config = dict(
    num_attention_heads=5,
    intermediate_size=1536,
    norm='layernorm',
    norm_place='post',
    qk_norm=False,
    attn_scale=0.125,
    init_std_qkv=0.0318,
    init_std_o=0.0,
    learning_rate=0.000342,
    beta1=0.93,
    max_grad_norm=2.0,
    schedule='wsd',
    decay_shape='linear',
    max_steps=10904,
)
MLP neurons of a small language model. Each row is named by its layer, matrix (up: input weights) and neuron, and shows model dimensions 96-223. Each number is 50 + 10 x the weight over its row's rms, rounded and kept within 0 to 99.
Before each neuron's rows, "fires on" lists the tokens most often at its 100 highest values on Wikipedia text that the model never trained on.

fires on: ")", "These ", "area", "by", "these ", "structure"
L3.up1080:47 43 42 61 52 62 65 46 51 49 64 48 53 45 78 54 42 51 51 62 33 39 46 50 33 65 41 64 61 48 46 40 54 50 59 37 56 35 53 45 48 64 64 44 62 47 57 38 56 33 47 55 54 64 58 38 26 51 58 58 44 58 50 58 38 69 49 38 47 42 58 41 56 47 29 32 55 57 40 49 55 52 57 44 42 45 60 35 52 34 67 31 39 51 60 50 46 72 58 49 43 82 55 48 52 51 63 52 67 37 50 35 43 59 48 72 32 37 42 54 63 49 45 59 53 49 44 51

fires on: "ex", "|", "X", "V"
L3.up158:56 38 60 37 49 36 52 51 57 58 59 39 71 50 53 48 50 49 50 33 56 62 50 50 54 44 45 46 21 37 78 51 34 35 58 47 41 45 43 67 70 56 48 60 56 52 63 37 48 49 51 45 56 41 36 46 55 40 44 38 50 53 38 44 47 58 60 46 55 45 41 56 37 57 43 51 38 53 48 58 49 44 69 52 51 59 65 73 42 05 53 51 48 66 45 32 39 49 40 51 49 54 65 53 41 41 54 49 50 61 50 53 52 53 55 52 44 57 39 45 36 66 43 55 49 49 50 74

fires on: ".", "from ", "\n"
L8.up139:41 41 65 51 47 57 63 61 64 49 53 42 62 42 36 55 62 56 43 35 57 51 42 57 46 39 50 69 38 46 56 50 63 76 47 47 50 53 42 32 55 54 53 60 58 62 56 70 52 48 51 57 46 58 61 43 63 45 45 42 49 50 63 59 58 50 20 53 55 44 48 47 79 52 38 43 55 64 76 46 40 51 49 51 32 20 53 47 56 48 60 46 57 54 37 55 67 48 40 53 41 49 62 51 28 54 51 59 46 43 57 61 59 27 64 53 54 51 48 48 58 49 35 51 71 56 60 48

fires on: "| ", "\n", "his ", ". "
L8.up78:64 37 57 63 55 66 40 42 49 61 45 48 42 49 57 47 47 54 41 40 53 55 44 39 48 54 48 48 63 41 45 48 74 65 37 34 57 60 45 53 56 57 31 60 56 37 55 53 53 50 52 51 62 56 37 52 63 53 40 61 51 48 74 63 46 37 43 51 43 42 57 48 57 43 58 45 61 47 47 49 32 42 54 71 52 29 66 69 49 70 55 54 43 55 65 44 60 51 71 38 54 60 55 30 52 44 61 42 48 53 59 54 46 37 47 52 54 56 37 36 56 56 36 65 81 58 57 53

fires on: "oc", "American ", "7 ", "Catholic ", "es"
L3.up1508:57 65 52 68 33 55 39 32 53 50 67 56 67 48 44 50 65 41 52 29 62 54 55 71 45 36 58 50 50 52 50 51 47 36 46 70 52 64 56 46 49 50 46 48 44 52 52 49 46 52 61 71 52 49 59 45 46 46 60 39 44 33 58 52 42 61 52 44 56 20 46 36 47 44 54 63 54 66 62 67 32 35 73 48 54 49 44 61 40 52 49 39 62 73 40 53 72 51 72 52 56 32 51 60 60 44 43 45 36 62 54 33 39 51 50 51 38 56 25 53 45 33 34 49 46 58 61 38

fires on: "P", ", ", "W", "and ", "w", "| "
L8.up1335:47 36 47 58 62 62 20 45 65 45 46 66 61 46 41 40 65 58 41 54 60 26 47 52 55 61 67 57 32 53 62 37 49 44 65 43 53 54 51 50 29 65 60 49 43 45 40 40 31 63 56 42 61 61 47 56 52 79 52 43 55 64 48 57 51 59 53 57 60 56 36 47 57 49 47 38 56 52 58 41 55 61 54 64 52 40 60 33 53 55 25 47 30 49 59 55 41 65 30 37 54 44 44 54 43 49 66 46 56 53 35 42 57 40 49 57 41 33 44 63 61 47 46 58 42 40 32 54

fires on: "tic ", "t", "te", "ance", "T ", "wound"
L3.up1217:33 37 58 32 42 48 74 59 47 52 47 46 20 56 44 56 42 52 45 52 56 41 54 58 25 50 45 45 36 55 48 49 62 62 55 49 39 39 34 49 62 44 66 56 50 56 55 61 41 56 51 55 25 44 50 20 59 56 62 56 40 56 59 49 37 60 51 47 69 47 54 44 53 46 47 34 51 55 44 55 58 51 48 37 42 69 52 52 64 28 50 47 48 38 56 50 39 47 43 42 57 55 53 47 43 50 64 50 52 43 48 51 47 58 56 54 55 48 37 30 48 49 43 42 54 42 43 55

fires on: "s", "am", "ros", "el", "ol", "l"
L8.up933:50 36 62 40 43 52 59 33 79 58 30 47 54 47 56 45 41 68 36 44 55 49 39 29 49 67 59 57 73 51 63 54 52 53 57 46 46 57 44 47 32 42 66 54 51 38 37 50 59 30 46 62 59 42 49 42 45 53 52 30 50 51 48 37 73 33 33 47 48 60 67 52 45 44 52 55 61 68 48 56 54 57 30 45 55 41 42 48 50 59 59 57 49 64 28 32 45 34 47 57 47 44 53 55 28 46 39 49 60 53 41 39 56 54 51 39 39 32 29 51 60 40 53 47 40 70 49 59

fires on: "'", "ed", "enti"
L10.up520:52 41 54 76 72 57 52 50 56 47 46 39 65 46 47 43 44 59 48 28 46 44 43 57 57 47 45 52 57 43 46 53 43 61 53 45 42 62 52 49 50 38 55 50 75 33 50 18 54 52 54 53 67 44 45 43 64 48 42 61 44 46 63 51 52 52 22 56 61 47 51 47 26 58 51 44 51 52 57 53 48 36 60 73 53 44 50 34 67 48 78 45 59 42 48 54 50 69 60 55 41 52 43 36 38 35 47 47 48 54 50 48 63 45 56 56 36 59 38 53 41 39 37 59 56 26 39 56

fires on: ", ", "| ", "ß", "(", "or ", "."
L10.up1326:36 43 51 39 54 51 36 41 46 54 35 58 51 56 69 56 71 51 59 47 49 43 56 55 55 59 39 52 47 48 43 36 63 52 62 34 55 28 32 65 55 60 53 43 38 46 53 46 55 50 42 48 58 51 33 39 59 57 39 70 63 56 43 58 46 35 40 46 56 46 48 49 40 38 51 59 64 66 58 51 65 52 67 49 40 50 46 68 49 59 44 43 25 45 68 52 60 51 57 34 40 51 50 32 44 37 54 26 41 58 58 56 62 38 53 40 51 51 38 65 56 62 64 56 32 55 41 42

fires on: "- ", "St", "st", "'", "Max"
L10.up429:51 55 63 48 41 45 44 58 60 37 38 38 60 57 52 32 60 52 52 30 50 47 50 40 57 65 35 51 55 57 56 36 42 41 54 49 45 53 34 39 61 30 58 45 69 56 39 54 52 49 40 48 43 42 61 45 55 52 43 44 49 44 68 39 47 63 49 53 62 67 59 61 50 39 44 39 53 71 64 56 47 34 43 68 49 46 71 69 47 63 55 44 49 61 61 52 61 70 51 33 50 59 49 66 42 52 65 39 60 53 61 48 71 56 46 58 56 66 48 58 45 58 43 57 40 35 24 43

fires on: "s", "ing ", "ros", "ens", "such ", "ga"
L8.up809:47 38 47 55 54 55 47 51 57 50 47 52 49 46 67 44 55 53 53 57 46 53 50 40 64 42 46 53 53 69 42 56 38 39 59 50 52 63 47 50 57 55 66 54 52 51 39 36 58 50 47 51 46 52 35 51 42 49 43 26 54 48 65 47 67 45 42 54 45 68 47 76 57 37 54 60 43 42 56 54 60 50 45 57 50 48 52 31 56 48 79 48 45 41 48 57 36 46 49 51 54 37 29 42 59 42 51 49 38 54 33 27 56 34 45 58 50 46 42 35 49 39 61 35 58 65 51 52

fires on: ") ", "national ", "this ", ")"
L3.up376:49 30 64 71 64 44 51 68 34 48 53 46 47 53 49 69 43 47 55 48 54 56 42 64 49 41 80 63 61 38 55 60 54 59 48 47 62 77 49 38 44 50 71 35 59 61 58 49 61 29 54 63 39 51 55 44 52 54 47 55 51 66 51 42 63 63 37 56 59 55 26 38 68 51 30 49 55 40 31 58 34 48 64 42 54 63 61 46 56 56 55 69 46 33 57 46 48 57 50 31 46 57 47 48 50 39 45 61 48 42 51 50 33 62 50 47 70 54 89 56 40 52 49 56 36 38 59 51

fires on: "\" ", "$ ", "” ", "\n\n", "S", ") "
L5.up1212:48 59 51 34 51 51 63 36 59 55 56 42 57 42 57 46 55 44 51 45 55 46 45 71 48 46 58 48 60 42 57 51 53 45 51 57 39 52 42 43 30 59 49 41 59 55 59 56 43 59 51 53 48 66 56 45 38 49 50 48 30 39 40 41 60 37 75 54 49 50 54 37 49 36 58 50 54 45 43 37 59 58 46 63 77 47 54 55 50 48 58 37 35 44 51 38 37 47 54 39 46 61 60 57 54 35 61 73 61 39 50 55 59 38 52 43 44 54 52 48 63 42 63 48 60 42 49 50

fires on: "from ", "Mad", "the ", "amb"
L10.up947:56 44 61 47 41 48 76 51 56 44 38 49 68 52 52 48 47 54 38 53 46 40 34 50 30 32 63 62 46 43 57 55 41 65 65 48 37 39 46 56 47 60 53 50 47 53 59 46 42 65 52 40 54 46 61 61 68 41 65 50 56 39 49 52 56 58 47 41 37 56 60 49 52 52 57 55 58 47 57 39 49 65 58 57 37 50 47 46 72 45 56 47 38 48 67 31 54 49 61 56 54 42 59 48 46 58 45 75 55 56 46 43 53 35 48 48 48 51 52 51 59 24 44 40 61 33 59 37

fires on: ".", "|", "58"
L10.up765:63 39 64 46 48 58 62 42 51 53 34 38 49 53 53 38 35 55 68 46 32 45 62 52 41 60 37 43 35 46 45 46 45 76 56 42 46 50 41 62 51 51 55 47 53 40 25 59 36 53 49 39 44 60 56 28 50 24 68 64 47 48 51 58 67 42 60 39 51 35 63 60 40 39 37 41 71 52 51 35 53 31 44 54 56 46 39 54 49 58 61 47 60 43 69 50 45 42 30 44 62 48 60 45 46 49 62 63 47 49 41 37 60 64 62 43 23 29 37 26 54 47 43 62 52 61 62 40

fires on: ".", "-", "f", "Reser", "em"
L8.up1141:42 46 57 56 55 47 66 63 37 51 40 42 55 45 44 60 54 60 41 60 41 46 52 39 38 47 44 66 36 22 40 40 64 62 61 48 40 46 39 44 49 64 37 59 43 48 49 55 52 44 56 37 37 58 52 48 48 41 72 37 57 48 54 46 49 37 54 30 49 33 52 54 46 49 54 52 43 65 44 38 37 57 48 49 46 42 27 51 39 34 48 47 51 52 48 69 50 51 41 67 52 62 41 46 51 72 43 61 61 60 47 56 50 46 60 49 31 47 41 51 46 39 57 55 56 48 51 58

fires on: "mar", "ul", "|---|---|---|---|---|---|", "Apps ", "rul", "itiz"
L10.up346:45 46 45 42 43 46 43 56 36 55 71 52 50 45 54 45 56 59 49 52 37 43 52 50 41 50 50 65 45 61 69 55 57 54 40 57 61 61 46 54 49 60 63 51 48 31 58 46 28 44 56 47 51 55 47 65 39 49 41 67 60 40 47 41 46 34 49 78 25 44 53 35 39 57 60 38 54 65 46 26 20 43 38 58 46 62 48 57 47 48 45 36 58 61 53 45 53 51 73 52 61 45 72 45 40 36 73 45 60 39 57 59 40 47 39 47 53 49 55 56 40 47 51 53 45 47 65 45

fires on: ".", "title "
L8.up447:51 42 70 56 33 55 64 49 49 32 44 47 70 54 51 71 43 49 58 56 52 32 54 42 54 58 31 47 42 58 44 64 30 64 49 37 49 34 71 63 63 38 55 52 58 49 34 37 40 42 41 41 52 62 52 37 62 33 46 43 41 45 44 45 53 44 53 62 46 54 65 55 57 54 57 38 59 41 37 44 60 44 40 49 40 53 49 42 52 44 53 50 51 49 56 39 60 46 52 36 49 45 39 48 35 54 61 44 39 54 44 40 66 46 42 49 54 48 48 56 61 51 42 26 51 72 42 50

fires on: ")"
L8.up1168:65 32 65 63 39 43 80 53 48 44 62 42 55 57 49 50 55 43 48 50 18 27 55 70 40 48 49 44 47 50 68 39 55 47 65 31 59 56 59 39 54 60 63 57 57 56 50 39 56 53 47 41 43 51 42 60 52 66 54 50 54 51 50 49 40 53 45 46 58 56 39 50 36 39 46 15 60 37 66 40 60 71 57 45 53 62 61 57 62 65 49 59 60 40 37 40 43 62 38 66 43 57 40 39 44 47 70 63 56 38 41 52 37 50 55 50 52 28 26 65 56 61 60 53 62 56 41 49

fires on: "1", "A", "Ser", "N", "—", "si"
L3.up758:57 45 60 45 47 47 75 44 59 50 53 48 50 64 47 42 51 53 60 57 68 32 46 59 28 59 45 41 51 52 56 48 49 44 41 42 50 40 54 52 53 55 56 53 65 52 69 44 48 52 57 58 40 25 43 56 64 41 46 47 53 54 60 35 45 42 48 58 54 45 31 45 38 38 68 30 53 54 56 50 56 55 35 61 41 48 70 65 58 43 55 70 54 56 50 31 54 36 51 47 37 38 49 46 58 55 62 54 52 39 54 36 55 57 65 52 72 42 32 56 56 36 58 52 42 56 42 61

fires on: ") ", ")"
L3.up1241:52 59 63 48 45 64 60 76 49 63 50 40 64 65 60 55 48 45 53 48 57 38 49 60 49 59 34 45 56 31 46 62 61 48 45 58 51 69 50 40 47 46 53 43 61 54 63 77 49 31 43 51 59 45 58 48 61 59 74 54 49 49 25 53 50 60 57 43 37 52 43 59 58 48 52 54 58 47 30 46 47 45 43 58 64 54 62 45 56 36 48 51 43 34 57 50 47 52 44 40 47 42 40 67 47 54 45 47 53 29 35 34 57 60 39 43 29 39 65 34 40 50 50 49 47 40 57 37